MLP neurons of a small language model. Each row is named by its layer, matrix (up: input weights) and neuron, and shows model dimensions 0-127. Each number is 500 + 50 x the weight over its row's rms, rounded and kept within 0 to 999. Numbers have three digits each.
A block is one neuron, or neurons of one layer that tend to fire together. After each block is what it responds to, as a language model described it from the Wikipedia text at the highest values.

L11.up73:434534481503534448412577453543474528433466565510470554492568481517514566520483588510570454450608524557560434509525531523421478468465558511452494453503459501546434408473581588455472532517427603540592519453482552549510464559423452519501494544485492426512493440472446490440552543480446472518437510571507577516516450406621531539511496525516478446450401556431497506581606530416435495553440
L11.up83:539505657480433539506504483500488495538538447549509462402528563556441449464524436511521500492503495529453515539462516494570573604467529532546486522476451568561487475500481567469479502527451398550457485548515485483587389546558528560497479513529538559530566485559535437467524481421454515528579441469479557520488591460462501433487479558540458490494499474424464448517478501433405628460521
L11.up105:525636483519506462569564538574477515466595472555482518513514488412494492491495526444480452525473582517578481513486502484461624539489465467447491443487595508463444471469617581553509509506508555523562480595403476533479499581545487550467426481476443432479462433470524389522478478442484463542524443503508515458497543403430516602414430533439542516458620519533509426447546487504459544466558
L11.up131:584503495563419496588462501544519546475510497494509489534505473483505467434530512571521402547469536544564491482533468503535435474477547522478366520508593468451401449407619639592455433522527487468550440535453512521519494506486411558439363485508510528551531454398498398485530455480470484411414466427392424548466486469533475469508567488488372551490443528503458503489533560433539461564582
L11.up226:567440510503503431539495545510539509513567545536492494501536589484528521419503420502432471598552537538545405539493489541422467597472503492526509445530602476484443528450541515506577499627506526502440421485533466549401504462585454490477500503451617547607532568505522424554464487629561504480536590394491407549482534560517472432424555525441506503492406497500519543436422592518542437438431
L11.up229:540504570442497554478550474478616427544490517557454395607471454599511409449433489478535466452557511467587489507555459495577486530491574493429500577470559416539488486513580485401455422549523535472481541546505528564476411507429604556463522468459488499534445509536556538409490549480460497454561500555539460416469499524510487492493602485442468565440418535492533498624426462417542542590511
L11.up259:492451565367394549570483479511370587514514569432526599535453496534536450475477525504432488473537508480498470483510532530528386431516393524500443483540519483496509469477553513437562541472528549489429558499461532507631476483438470552601353506493559567498595500427517413459514439509441455575529545539531522495523495500441533475505466571562502504419475537527568553501534554537515529400509
L11.up558:505572558539444552577515428544552463504533460532484513585513518505490551496531533472607533446558560549601446486515508524535516427538480524519567527569496434573473554445548588531536495468438518448415544462429417492476515502528467513512447492490616456490531496510603517538511430477387474487473484503478498498525558381547425481469463468428447446562412536437515472549471474434611527558519
L11.up585:521603502533487500480480488511534481458506505514502472481487438418544391519460464463506412534568528445465469502471540475499560481468572499468471535494390463513493463464578551492546429486557510508514478524552539418582596469411450483543579552575467537514513519505474432470572513504545562555595552472550462549544442510490436516472558530458514476552480629434560546455416470408511537589482
L11.up632:538482445464429642524503443452565540445505411488484409463547534479553562503549488450500492495455528522543462491538508458500504516501534492482480461542508505539456444519509498503515548520483567587465527579480474469616514595561539596440487446515478494497485567456512421495479641504531545482444485482427427418531547553484496583405466382478466477437399439419520480379482549554489548498447
L11.up637:454552474545494530459448497456482591530505473486461443589592589427536502482512457455544414576474580588464462452500529521508485542500561497497412442430461444574515505641550556541500452467521383532518500465570512513413477541516580579535536430519472523552476479403497587549502594531456440570571612454502505558440443472465608419448495400511472557526516500458535481458554528510518450466566
L11.up675:500446488457554504498522495550506451549426484470481522466395516514439423528542483585502520629468423559431483508554517643576559532545583594603493585516478484539483499450504506483429478552483472481532529495560561496492501471437530427506454531509501515541470504559610508450495451516481494468480542463560528445543517441446486579486523501413541451541451482484534514473424501441436414515457
L11.up682:505459574496514533530466525561555440551492470432523532549512557475530491459569487565488456448466544496581513451478467609534455480475460548502512538572405508554530525552509363499505516508513529525413396455381519495442486576483591589512499451529523523610403461499507509537582381536584547468452559530483437609566539448541609537468573484419496496452478545492507521480513519469519475459487
L11.up723:547402540577579473430485492509451530589524505519492404485502487506554464503540482519506462529574534538456533555596470467593497493587479452414438500536424579471470517528531527493430534509410572447538430449417530475442563440419540525495518432477531491408576569400491571500526519463471498403438481392549478413440549540544505563481517494483522478488442561498419546528518485525473428511481
L11.up933:624422495528444478486502543533575468491395583482559456377503480499508472465632438420526452449555508526477528484506429441444508448389586476674478509492494512488541491486587433568531494567505527472577471493456454477469538466484530438497543520556559498551505464481486505482477491570500537487497517443532451525538497451549428502481548535460454544392498535390492439492518590493507566553485
L11.up976:566504493461542477542418502452601516441402566583350535499535524428498482448508516459447429468579504551605559507525528516531563521486486583509503463485469560436471548486499490540545510615507489594511438450501461451474426513485566421477460564543477495488432494424484550612548390515565529496440541502466519510602565407511495535525435539525516444518516492413470515517546603552488533486448
Responds to: Units after numbers. Unit tokens or unit-word beginnings directly after a number, such as km, mi, h(ours), k(nots), kg, m, and closing parentheses in table values.

L11.up13:556531471535447545604584589495564519512502521561607439443562496505385536523419597500471499543599501447621585493502459430483497521453529494503587513442481451444491458531451506403416445453514610550550454497538456496484478571467532575559529481479412480507434453513422450460509504553550396435511559456504506513484518511489500503499518486458428482423452554503547525440506506474527463554492
L11.up62:507511430540391491546523501527518529566505560444617474505517513482618441484546496488451487547499533547472419507502406462531584503630545537496541587502365494480502540482428571398492531555442553497446468509552551479478533544511492562593442562526509450511490548460397441577581500406444559516480530513513516420552485470483529551483586454422491508493524530526464509474492515457656400506437
L11.up111:466486461578507497496551382420502531476438505487420537521517503531520492485525575507465582471583544467521423506556405420434461504583467520426477591439472477629466562533479458456551476382527489482496519413531466554542469471388486419599523467594565537523459597531477500536511453628518472592475484499519477511477479547508410506444445516460495517518445465526502516500425512506603458441478
L11.up211:375546482548583607495485474557491547545393525548509545535509401446524532584461566529454500452486571446637516519618510620459554524528534514489514550436449488434491393505501515460431474563489494388541412522521556524634448509535427518602502561441396505493511520537499515538487506480510492499495505480522522488560389541454530477478447602464521526495498506540474524555584527501473449475502
L11.up251:509487469491441504481426398496436475443465541505439529485422460491472599578473553494430482497523524527453464475484369459427467485513502518452583518464541467555589459524459438473490426513491514466472504450481504546531472560434574452482485563570555530560532507417510434626504550518482520472520475560380567562593478539498434452377446512494439519503480486461449409546586543440534512525389
L11.up396:458488477602432515553546504567479481475507446490511520506447512493530502488552510530574534463488477531484435555602571497457480524501462420525526490484518523464470500504544461510398424474453529665463459495576518497422457478453506441514554556485567464580508454476478564449490446428446539574518528567369563472427456520456552589555469506509409515517479569459495510461470575508478477536516
L11.up464:520567558504416472406473419484506477524530475519483425524545448445523501392459539509464453502558573439514508582597537447494525526424483593491474503462595452366515489618535532495573407550527573511447589472524478481507541469527533501537518497575481477513595420533527462501460428521433515436476535430554559542452503536475507543467563555493425517484436492524518475473495522484510437448523
L11.up503:483496508495423503545475480554483501532632476485457572508422599572531506547522501530485423553459508531520456544532507510522370509521487542515447502380465455448491517522555565543479493503508498456488458497521467480605513539479452524517485508489574524507401606472429463527527481441484472466551639500493578500570535493502467471468475510374423504606443545474487543404454517482498555543478
L11.up523:502478511484537459487515576465498540525577499489544441544496488565528614571463523452533423469484466513500452437481500448545318537549498526483483546498513547477480447578551433452446504422526469451496488530561480441517430481493491467587531429393523462568521478496456590540528555458489564486577551421477546500567481493470484523568451445437380446472430531478479503612422594574470524517453
L11.up535:499576461481450486382527492412493500479449482597539513525509507450445529518515422567392513605489530454660461479499481569523486482598390481545512458422529499564545448496442556495557485504491525436461435516528537503486432528413483458550447506462485532588496403515509468529439526460418536504479550537446601495529445477467492509558540449553566431483522426518576446541551519514570495588495
L11.up584:607539532520493424490522438584520484539480464483493546501595593494395452455570483379573488529523525433542506436428533453461463498535495564499468487526495447473583554555496525606465585562451482476468487529503489487519410498450434511409521496456569524519499545368505544476459450452457527511542464453523490525445496510547446488525445509506452414490468558362457485532455494545619502562424
L11.up597:509537583501515423508467536438539477545519453448518552503459476445419539574509477474501455583615542464508429491543514485499511523559488547471446485542578481462469469545493552530503473466440418549540416426563570563551439527389532430522598457460517391438473480508389518572507515510490516464516553465402416438524508594521459464539493432434535503480589448520495525496551552538515572569429
L11.up651:552503477599474521506458487489438531568526536486529467499365444428492499455457526560528479631527539520521508456604526485536464469498501456550493485468527505466636452541493490496528438563484453511479492464490503604470536477460472451476485466491500456548442464399598420487428453518522518479450584516349464483524424426493582469458506570500509563485407535443552472436468535525466507570499
L11.up737:422459510490513446558482510463476455516501492464496542486501462542426461492477476508436470461504528464566495534499516505533491555580425538506563468439420435534435495451557547485468509458476478533589517544546508588480376519594545612521564509399531549567473449506543545577458471428510502512533476473513417459521398457556389545564432421484488530566532514545508523603561469556489542608442
L11.up917:458559460392427453418445424501561578504424454492489528483551493447564422535435412533479511493620522557482491519551444497511477546510507406467447498446536576461481497493490570574456450496529452507544444462579461433466571549473531512675446478516456446565448572537424526549469545541413449428505538472517498444623534484576499481443463467501465487522419502417534553512547544473518575498394
L11.up934:490515504439487573492485523562564538555548494455432547511587448501556548482487536546556535401508457480535518513433506493435455547494446499482509545579517540570508445492557511549470515528449537520493475529484468488572434487519500574560511484433362464571495433426503407482438470582500547511596492523521493493480528449394478446518526543528422540502528502527552425501516611550591449603493
Responds to: Before a person's name. Separators right before a person's name in tables and lists, such as pipes, commas and dashes (e.g. "Green | Rhiannon", "Morris, Toby"), plus name-internal pieces like middle initials.

L11.up8:532550551524471477478437545533493472438519438606519480506552465525477479572456569520603475507502497556492472456487404591455487535540398503534543426398476415420437485540492421450460564539477449383477505488553416444458510476509492421439595493403516480484483451449498435480545548533489483508487535498493482516533431517458435478570486494428421549586605504554471495498496549482654569411548
L11.up55:514490514419490499362491573416567414524543458542457491487482517482486466465518499412465437574506609484547413517537473546510475526617473532537483522436417412466442550518579593480555453506508473593465533475534559496475506569501487596513534454507467474476515393597483460501360449454448541505535605525542505602500501454444498490527499470468444550533518515569508552479470605495535484553499
L11.up57:438474554578523463407516487555532495477521499524467428511534486554509556468538571503563515413515446560516449458498435462446540429448491479442488425544454595474467495488477480571455504554444477602454442621521496503473468627544494460459505410508552523525476508604559480554528545499482547522534540469546449561574404537438493476597446427485555474465478489550526480453573491492557565496432
L11.up136:325554438393503503498532499498518499472435416588537516560510452499481460503455587495540473425550513512484398482521529552537528559529558441493516473462515433493551566514445505423509587544459565562545608462500519559398528455502461480533472524585439447463517574603584557492482467540497513456478597479459548542521453526390577478517443554523496439466471489471462549429410558436546460506529
L11.up200:505438500510580476470445472545506554494463417415490513518487554443572477483555630470555522523475521456450471503542466608522465542517490547476576440509507551362527558450505550563542426573525575460503514454477503572455571479502510468530487539485528541479520433507468482470420521455445481519453537462493491552609512507493533457505530454491540630529441571554467543492506499463516405506456
L11.up316:404482488492462526580457449448543398503528517583561531571430490434528533552478429486457483523508459572531552550475467517435463574460492450555403488517357460528498511541500518561495551536424522504503434431568509532471506511549586635441519470439463493524424434520455516432487538543465458594485467555550505539607456593437459566562484478510512542508407415535447481475446598463462449539506
L11.up350:513521452524536421511547510402586570518490383530491513467468418531567463497566526469452393537467453518549381508470443498532701502525495497512526517429469519521469478598527472479471456586590434568501444500522500548395476451483504456564421487453522487435487500532618491490515520544455483608469451399462549546506406449551561565451461483480499536512505467553492509461480557461500466517551
L11.up704:508557552457497534540377511426474580445457467464513533483458463514548488570590439534456531479546581527591484468555450537534504444482498489549510506414452402448500508473493519491554502574436485537459513499593430645536491495485462571532531516449477457392377565463512520465478503564512430545497487418501513544578562509516533581574403439425529473466456419552527544461523614436525418470442
L11.up774:512514414533457534531482484392465574474487415526481480529557488514541427459427532552459578487524525420594538475590448521551415443492555545502502559452453470597497488488566524517519457428479549556536453549480555522423489389550437493583607452472493445429496552464505515514523532400515535561559488462506489560500517525530588484583549474478435406540454524438389489452500509417613471450458
L11.up835:527551535561477416422468389483472468475448538520505453595521568484464381603495505476457473492530650398546380482591360531444442544440487559490541521459496456571519525554538455454428451461547561482459496529572429515493469524429615451502505543536595494416412452458475570459544468480549482517549460468550391462522523496566483490495437476488488490482422512437502582491527546530556481618478
L11.up851:529514498569521481489500511489562515584407435497473517529521440476502532498446449534426539561601576505601505612445481559496410479524546472539471528456520427441521555496469498386412552537407505416473386512500518587483422532479604550512515531481486543545517361521500446393481471510509562427489446438502612408494524515478575496461510518531438471496509531519404551497570486443551392550554
L11.up865:518624501608460463581484559486592482459447487557504434583420559461412457535433557499498521499455598456560455349558430517401452471556556497448508526489397497433588496479553460502411558572412554533564444500457488583557461566459527489610492514570482453498551558520423561523500465498495523489565453436429482433555502468514468472544435461482528412518399488438539489459426532556570443523481
L11.up873:462518510563536449470451449446538480439480576424599531485505528484526479475571582498542556513494505548530484481497528585487601525532453589435470555444505505454540599542446520459463466492549540568493493470471553674524402372499453522528539522553475513453427557472446499542414514499548454547574509518484501476449510513565531450371517531470488509479439546545438543522530564557472483553458
L11.up914:457570418496450417445408514488467472460450487487513392512441533524447447518446625408511589538513517472461368510456470524517498526586390521486489487446444533449530484527571449522446574540545587581576523568533515497565445458493545552366527499517466470506486482505457501451428552531515491538589409514482470482409473525468509604512553538476560555523494518484591514539495542513545425378604
L11.up994:461534514522507534560423534488509460486566447550432516493502511532536568381469519508479462552567486494511446426494536535364499541509448459514569447490500424481489448466639432526497528553441552509496509470570481546469500450494519524491384505490522467488513502541570397478478484534555476591475493462480489525430494534534429406512475510579546496562472458481521505540536525384550475551532
L11.up1019:429517499467464612469502493444503470400423404562512577468444488454514501448535603368430435520457520509449441461540543394481436512579623478468549564539506485507517500552565545506498452615491479422463496617577398504426434519476497471503488482526542473420419519549508495535497524538459429509420555476549479570499441446423454502519537446508436494526516473524453530521493554513536434488475
Responds to: Upcoming foreign personal names. Separators (pipes, colons, commas) just before a person's name in lists and tables, and subword pieces inside first names, often Slavic ones, e.g. Ele-na, Mikha-il, Anatoli-y.

L9.up123:479519518483446472528498596536484487490436445509438566506508470563467453609495414510476502530535525448524405457474518537494521510556465472598543483462502510473532529516515497546460477511498599492519494504518472545472425477530492541477459590489543449500357472445610508514557538588530492489459504469474469526550664460497493494665473524494437469443434445510479505547523554432492619421459
L9.up208:442469552529483434557471499495516520498548435466621646502534527504485342522509541566540475464551459436505437507519388449535536546481495473509494421466521515451543467570515459523481490493533571492473543490495498608458473465504562535561418452435585510551443530635561497448498521532503460467467523383513512473581520499421500524518532490529454366447501585549533533484483563471524440535588
L9.up365:596449464544511414421485535470477545480553455486499575531557478513502504454522503491599433509503464472443462518560540529537513442557479463521472467532475475485542458507570578663555611450481388471440475425582512482474479465491450481519432480504494451526473541559522488413532585425483439389480618548543535452529369423476475528578395542472448480505614472508447448535474479480508633548527
L9.up591:455501563471445370553499442587510511501488454534568532511499539471511558491447534434520462463438451528528481480454492529492542430516464572441539544480545490511471541591571519451562526559519559557539498551497418588551494505432498512542540517503513502500376521507561498483509481476469502524495503425494522503521541501482551506484500527537332478526559540503453458551417507506622432509494
Responds to: Personal name word-pieces. Word pieces inside personal names, mostly foreign first names in lists and tables, such as Ni-ko-lai, Petro-s, T-amás, Mi-khail.

L8.up869:489423555485502521603544510564583545481456429468473468500520549444571471507526524544520457466606549485527420532538417471501585440428578514442446528465496473475514460491446583512364424561481564550482486526397447575435505540505519401396569449502566529496478522401468512491529509526580491564563540400514461515544438511516506474468472499574446598479484489493556481448458458480576444567494
Responds to: Unit abbreviations in conversions. Unit tokens after numbers, mostly in bracketed conversions and infoboxes, e.g. mi, sq mi, km, in; also assorted mid-word pieces (St-il-well, le-mon).

L8.up235:513429485518521492502420427550533540546462498422533527431537483481507373525382489551480487531519509482537442496467427573455425616642502531579557577460409530479574431527515514473464488478552557562390444434546510531565488540489442544535581435448454363483477505448527458504530640523513500460541535428476553512586480450523486483488476530468503498498507450447549348566506587561528472523466
Responds to: Before a person's name. Separators such as table pipes, colons and list dashes, plus word ends, directly followed by a person's full name, e.g. "Labour | Carol", "1999: Mattias".

L9.up44:486580564540474426527491435524572488496498410465532545479472515524479535476477551520515518547585510429500434444435475584381501504517403570486462501430494473477563451636546524594488497515496536507535455443507582485573536498466467497536489550452493324524408492476547458492500557498505509464534517499425479425480468546455509511602513564557502455455518489518411414492579613519487604503473
L9.up155:560551534543471565485553494557440536495503456496499505409444535570409529482400559474519522531570502508556529542487480548511503534567440538431504480396451431455521447512469576549523569469465508506437427481520523562488612498578519552573475484564493488485447443427531527449544478438473588469382480530499592463500504514537420553531395550464501521532384522525521535418563483517462442601472
L9.up422:579540485390498426439522537524511543417430565529504480479555525491547624428538598485495517548536467442504456551511475489467552523591486549448469535574527497557495468485507443552612458583502495517426567435580545529483465457423526573461414508549621449433493443507487509538580533567415511538475477556526506463521416518565513591533431517501537518517592371529515475493490440505559497517445
L9.up897:484606487530471451524517579469539515468457504473535544451451495509515532448446508521507482571545544435505516464454562521399493565605489539483469506386455597454515510567433527458490480434495581598540482459495590496448495489413470455576458561501516477523469543468464478610521544572586527515472501531420519496572513596540529520577394519445463519492418497409568449397516519561488538539428
Responds to: First name endings. The final token of a person's first name, just before the surname, in tables, lists and credits, e.g. Barba|ra, Sus|an, John.

L8.up441:476488435541495426507484478509473522471447533509539403385573403519515561508473526530460518471535457475487448480373456442439584489571532492479430512591505511507565533420452480505424561593456507576542502497520348468548570442441580448536431524483509552470446552524454585515521520510476559586566491597500459441529562474524541601496428491533491560569414446483449463557444451512551516545457
Responds to: Past participles and century digits. Fires on past-participle endings in passive constructions (used by, produced, known as, detected) and on the century prefix of years (19, 18).

L11.up52:475541427499421447456537466510555564498471568553433468478534531513610506563565489420512481521489509363484458512486334452385435458540526568565427494483390530471480479388540445582504503499518462599596554391494433486620475541536498485537515477487459565506429539534509438502561497454458519495470472554437519468458526472561511473496497466536470531553551453415463490551506494461461541533507
L11.up81:483537540443476450482443369582503418434531535525512476492506416471491541492409545482467570511443506433485513521484462465521524545553478394501466469473549476548447455416507473532521530608506497561448517521507392488508568467493473481414465502536535527408454470551468483539522521500514503482524537584475533539531561578437411546522450559459533464522431471588450557545574394453542479651553
L11.up89:430465451460510503524486462471437546464405549493579453500499395562502515427531511495494458480554434460457459471543435596581501599519505559536489446502483452515496527483521557547437497480504512503430519476499551588545502525426430486525473420493487482422535557562404576458532460479465535424536558571514485414473473474537535488500565501591464488503506430506573483476553470458527556500408
L11.up107:550489608478532551478487438521495580521484492511486461529610459471512464525533520509502403537561529563545504554476514501463484535514503505512426494508486492548410463486467525616490521532486478574563568535439403544353512546592495480467413496566533453591390475471481504498471517436387553470568506515513500394554461613487527533516536463497481482532442530506561573532565530547413557517574
L11.up164:420548466506522518399551585473523497517409575434509572460412485507470543506472495577461568450513457525552511665517451458522498518561599422483446549549505479583469456468475521509550523480569485500425518473487564507418546412516440497508571501447590486497447526518540432493486557518392447399445598529517510377536613408486536469524469524538444359476530485528510510434492414493539439443498
L11.up165:510487419492504555469541465451443544468505475554476554404417508415459471506596468490516467435541442506557558538521421505453541496507606502517491496494521627506494591542519622497457493570546491489570612518507503491494579507502474464544459503479486515455468538519482410474520486558474480534537469479590458483411496499475531504443376445460589499473334496463445555567506533465536535511535
L11.up169:463482564457542488419460496550520590416556504448491399555556502540509565476546518513489558446459526485556447456418470521416541602468495513510546622483466551471515475492475456479592487597515616558583472507427555544506518434508573571401488563560527568461493500568548506520445461517471546552529462467491494480523534450473493411542430498491476488516569457536570430504544529482623491509526
L11.up189:476420547482514479489491467498452601543445473532586381444475522579526455580453431507564534465517516478512540463413480373531458448424507477466493526486461465489465518497515511514501473509496537425514472555540519547463473481470522566545516566491527580434514492487412480579458594496468632501440536462549478430536449606512598597459493484458529578468448569409513501539448480519458546423462
L11.up329:484465555520538447507405443482586517459453483433517453525485524535426555379479426601478508478491535489491479476440472554503499550519500567531547500569431500576463501512574487542587553490608500560433475450461515500510567515400553488543452468539502563472526492531517510506476438456432527457581493611475450452448552544558485509485452577514566562430577563483562527435554535455452507540515
L11.up383:437478463486488479537478512477507565514397449495525579483458576491482492531476446504485517532446530474551421556462490492458480580522512526525469658533517425509467489382581481533644577467489535429584541442586554499512493531547469432428444562504496550492346585509422433502569549447437508507485427451616565468484494488462489456458495475547526530529482515462434433600488456517576471477449
L11.up578:484446549479493513467516458476534502497558570447434557501493466507514537490586443481483474440419498524517490426453398402531583516506537462467476483522530534471421650571544539477522549609453424497513484511512495537445445457530502486549465471466475432450410580474506489513494416532564474552475524504625544554533567438513516604504501620494488555518485433451541455549529386513519495480499
L11.up812:477537359573563513556425485494564522512514490608537514482515582530454525494498522514537486516440484477553394566421543511493522561618561515541468461498476378404471536505523617586506479405485589470567563571517463484400492472520519459558505511449558535468448506471541548568520480493456457442455556493591440477491536475425488519483543511483474502533493480457528544544484604496432500408494
L11.up913:389531418603573488467469412480589509507415543488415519495517509487467496459538508551546586541462423453511510517488439495441458581566408463531511539404479561403534526496540607445536418465556552494552424455475524497464521501505553479538591464546488459517456485497525408565498432501472492490517461584523500439478522538441503366491611527536476521575509474552488460568564490528508506452512
L11.up931:484510523596530559604559464483557457408525434522562531493475518525411561537501440485514466456464459488472465571473444529470424452480442572443423499498556540448493592423462480517446472534458543468554549493479541577480492457451545493421523447515469496613458442521597449534518461454483442490461526536556501388466495570511474473472435452511462532495458528476492511575528460564428470505435
L11.up984:485401460540487449507427418545561533599422501524491554599393543490380466514464466518632367467516489450500456483501473481430549543481552512579380550447546535463526461454502499444473429583505476535570493571568488430521540536545498503383489495541503577426484562550525565548609472496484536464419548552464454493538525570479561570411568551404492526498584579487500538564549504582472529555527
L11.up1005:486470550445472537522469512551461496458449469588585498537523525567508562499450481496489457527510563407444446505490543414483531432531468477429398482511454531522535587556479477522526529563523396452585523463443584505473531471543525486495516475482438604487434475559539545455513581516533560436475544528590529474449495464567521515511531561527524469510497554462493560489490429476490471540389
Responds to: Passive past participles. Past participles or their final -ed piece after is/was/were or a noun, just before a preposition: located, used, built, sold.

L9.up71:399474530488495426506448452536536445508501554501446549513404466495477608468545491431507458536469541472451519460559359417522503483480477476525521536406467533482542489453568549421532522620527524545463458488558526493518525463597525482450528457512558467476441495640569508479525461542453499456534458529538515499408534499394444585486475569432526428445448469577443524527493513480541484527442
L9.up627:529615559435497420468476465572597477561509513527559525482525572498574537428470529419490388460459516496435456449451487476476580483433544506538415507475529592478539517491534575463497485538490439488501484480536536496535534471585474540506536545536533618488454599497445493424615525428442484602573454489456509438472446421464451563426567584510463490538515510450477554483451520479495579548461
L9.up782:509473560478413468417530336540507464525460546441508549475422506524460475439471538496459470413511544418486404563466464445465539578532535466470474536490503528499607533410455483547594489479462514569506480486575531471453583475479464616547471517582484560502424477524499527552533435520502413487485519578470535404500621420545434559527516516547526554436566598466485569450574567418525525484542
L9.up949:457468431481449425483487480641439497444534517478564422465463510412474520505484487547441462444478506528408494435487466447437515592549447451470449532506392523463537521406546446503628534549573479494476495506461499523464522494511517426526438491509443554431557550590493594405499666456450481436542573488545482466507513535468499518447533561370512506540486508563486507486492549528509556640574
Responds to: Passive past participles. Past-participle endings completing passive verbs after was/is/be/been, like built, released, stored, established; also predicate adjectives like successful, strong.

L8.up401:520547428518546497550391436413511583455482361453482428519487478515436433521407519511446472448537549546483411509458457527502525529582469458433449570482516561447552524532538502488465490561550415562445431483492465466530509439575441472648492476389474388515451512460515417580563530493540459492572560488435535505594489446596466474521565442543473498529505490468473528536576555448513489532494
Responds to: Before a person's name. Fires on the token just before a person's name: table pipes, list commas, "of"/"by"/"to", or role nouns like aide, brother, co-competitor.